{"num_hidden_layers": 26, "hidden_size": 256, "num_attention_heads": 2, "num_key_value_heads": 2, "head_dim": 128, "intermediate_size": 1024, "vocab_size": 512, "hidden_act": "tanh_gelu", "norm": "layernorm", "norm_place": "pre", "norm_eps": 1e-05, "positions": "learned", "qk_norm": false, "attn_scale": 0.0884, "bias": "all", "tie_word_embeddings": true, "parallel_block": false, "init": "normal", "init_std_qkv": 0.0312, "init_std_o": 0.00433, "init_std_up": 0.0312, "init_std_down": 0.00433, "optimizer": "muon_variant", "learning_rate": 0.00898, "lr_mult_qkv": 0.4, "lr_mult_o": 2.0, "lr_mult_up": 0.85, "beta1": 0.95, "lr_head": 0.00654, "warmup_steps": 200, "schedule": "wsd", "decay_fraction": 0.527, "decay_shape": "linear", "final_lr_fraction": 0.0, "batch_tokens": [16384, 32768, 65536], "max_seq_len": 256, "doc_mask": true, "z_loss": 1e-05, "train_tokens": 416000000, "max_steps": 11674, "dataset": "wikipedia_en"}
MLP neurons of a small language model. Each row is named by its layer, matrix (up: input weights) and neuron, and shows model dimensions 176-239. Each number is 128 + 32 x the weight over its row's rms, rounded and kept within 0 to 255.
After each neuron's rows, "fires after" lists the tokens most often just before its 100 highest values on Wikipedia text that the model never trained on.

L7.up716 [163 155  81 113 138 134 125 158  50 173 188  89 148 119 150 146 122 167 122  50 127 165 112 148 120  95 154 168 149 131 117 136  70 134  72 125 104 129 123  85  94 122 134 104 144 146 138 180 130 103  88 108 164  94 133 191 110 175  96 159 141 144 166 136]
fires after: " C", " M", " v", " c", " m", "C"

L7.up518 [147 107 150 128 146 103 146 224 170 103 148 112 128 128  52 124 112 139  96 146  94 118 123 147 200  85 161 125 107 137 116 188 159 139 138  99  98 125 106 153  72  67 163 145 160 121 119 105 130  88  89 150 145 118 100  95 131  90 122 118 171 139 180 147]
fires after: "at", "it", "ac", "iv", "if"

L7.up305 [125  96 171  98 145 115 173 111 176 148 146 121  94 114 141 125 161 107 182 172 107 122 122 119 132 117  95 142 156  96  98 101 194  75 158 102 153 122 189 205 150 125 118  66  82 138 104  99 121  79 162 159 126 117 166  96 126 149 111 157  80 157  99 185]
fires after: "h", "a", "p", " p"

L20.up60 [172 117 122  96  96 130 120 132 140 122 108 168 119 127 149 124 181 147 111 159 110 119 117  94 230  99 140 167 151  80  63  70  98 113 108  94 145 177 139 108 143 129 189 126  80 127 123 118 138 117 147 114 180 151 173  81 164 105 185 152  87 164 137 101]
fires after: " m", "m", " b", " k", "2", "1"

L7.up878 [177 105  94 124 130  97 178 188 145 128 113  63 116 190 155 165 116 151 148 174 115 158 196 131 104  91 126 100 111 157 101  96 132 161 140  57 157 199  82 143 142 255 188 165 125 118  40 115 148  75  94 125 116 153 121 113 116 108 131 113 177 111 126 157]
fires after: "nt", "is", "er", "ut", "ent"

L7.up343 [173 117 144 125 121 109  92  96 190 149 141 140 101 177 129 140  80 143 128 126 101 142 107 174 148 109  91 146 162 107 188 103 134 178 111 132 106 119 144  37 160  91  93 174 122 128 148 152 106 174  54 111 164  78 171  69  98 148 130 116 136 145 135 151]
fires after: "t", " pro", "j", " p", "p", "ro"

L2.up229 [129 101 211  93 100 152  97 209  84 177 108 108 100  77 114 121 132 103 113  96  74 170  91 129 149 117 141 120  45 162 133 191  81 124 143 140 109 173 104 160 191 102 155  60 131  98 101 133 144 142 159 187 158 124  92 167  73  78 101 103 107 120 123 148]
fires after: "e", "i", "h", " C", " R", " L"

L7.up240 [151 124 129 129 130 142 153 134 109  94 118 109 123 146  81 134 118  86 188 128 130 171 115 115 163  90 142 146 121 128  97 139  77 114 133  97 144 117  73 140 148 113  93 110 195 159 132 113 122  69 154 133 117 110 117 148 116 165 125 215 208 135 114 140]
fires after: " ", " B", " (", " v", "in", " b"

L7.up127 [175 143 106 156 101  97 127 130 139  97 157 115 179  65 144 154 108 161 137  69  91 151 184 135 151 132 139 194 136  84 157 111 145 144  77 141  85  97 141 119  92 134 110  88 123 102 108 129 131 118  64 138 157  96 145  94 124 177 158 136 183 115 116 129]
fires after: " C", " K", " V", "C", "D"

L7.up649 [213 119 165 125 107 181 122 129 103 115 114 112 115  98 127 129 156 107 110 100 122 196 112  62  62 124 146 184  63 137 200 163  76 101 139 178 112 180  91 119 178 129 137 117 131  80  90 174 197 157 149 110 159 117 159 105  97 139 106  85 100 117 140  94]
fires after: "e", " R", " re", "le", "n"

L3.up881 [175 164 160 104  98 117 104 110 148 193  81 105  99 114 173 157 138 135 164 129 100 102 134 151 134 108  63 144 147 179 119 123  96 163  97 101 180 116 151  67 120 204  93 160  91 179 130 114 132 134 111 148 165 101 122  75 113 114 136 122 110  96 145 132]
fires after: " p", " l", "p", " P", " L", "il"

L21.up929 [108 144 130 142 132 164 125  58  74 123 101 118 101 123 133  99 159 152 121 182 102 149 154 144 173  72 193  69 129  81 125 127 137 165 135 103 105 154 131  79 135 125 178 162 119 139 168  85 141  74  88 187 123 181 116  88 139 128 182 134  68  86 135 132]
fires after: "9", "v", "0", " J", "1", "2"

L7.up132 [168 165  89  97 152  60 220 163  71 115 117  75  97 144  80 158 122 126 152  97 129 112 150 109 138 108 106 118 193 118 123 191  96  90 159 138 158 188 124  64 119 153 203 137 141  93 111 118 143 129 157 113 132 133 143 150 181 155 109 109 184  76 133 150]
fires after: "n", "or", "it", "is", "nt"

L22.up172 [187 118 128 101 107 135 107 109 112 185  93  84 178 134 148  97 159 153  95 110 108 156 149 106 162  45 143 123 127 138 141 134 132 117 124 123 121 108 118  80 125  95 188 131  51 112 114  89 132 149 111 182 159 109 104  73 157 118 147 125  86 119 119 141]
fires after: "0", " |", "4", "2", "1", "7"

L19.up313 [104 134 108 136 155 103 109 107  61 168 166 165 124 109 121 126 162 160 138 136 125 151  77 130 130 106 136 109 127 149 147 130 227  63 170 119 203 117 152 156  91  78 132 164 125 117 106 109 160 100 172 172 101 115 141  79 116 143  97 132 145 107 100 112]
fires after: " a", " p", "ot", "y", "p", " to"

L19.up64 [149 155 117 125 193 122 126 128  53 137 188 125 139 107 166 143 107 154 151 174 139 162 105  49 103 135 148 117 158 120 138 155  59 111 126 166 132 100  98 162 181 195  87 115 104 136 128 125 104 119 187 107 149 121 126 137 183  97 153 135 130  56  69 135]
fires after: "1", "re", "-", "b", "y", "ro"

L7.up418 [122 141 110 175 124 156 116 156 117  89 129 121 121 176 127 108  93 104 125  91 139 113 175 128 104 106  78 159 105 163  77 175 145 156  96  92 123  92 141 124 133 116 129 122 156 149 128 126 158  66 111 152 120  82 161 167  68 113 119 176 154 164 158 101]
fires after: " ", " (", "ire"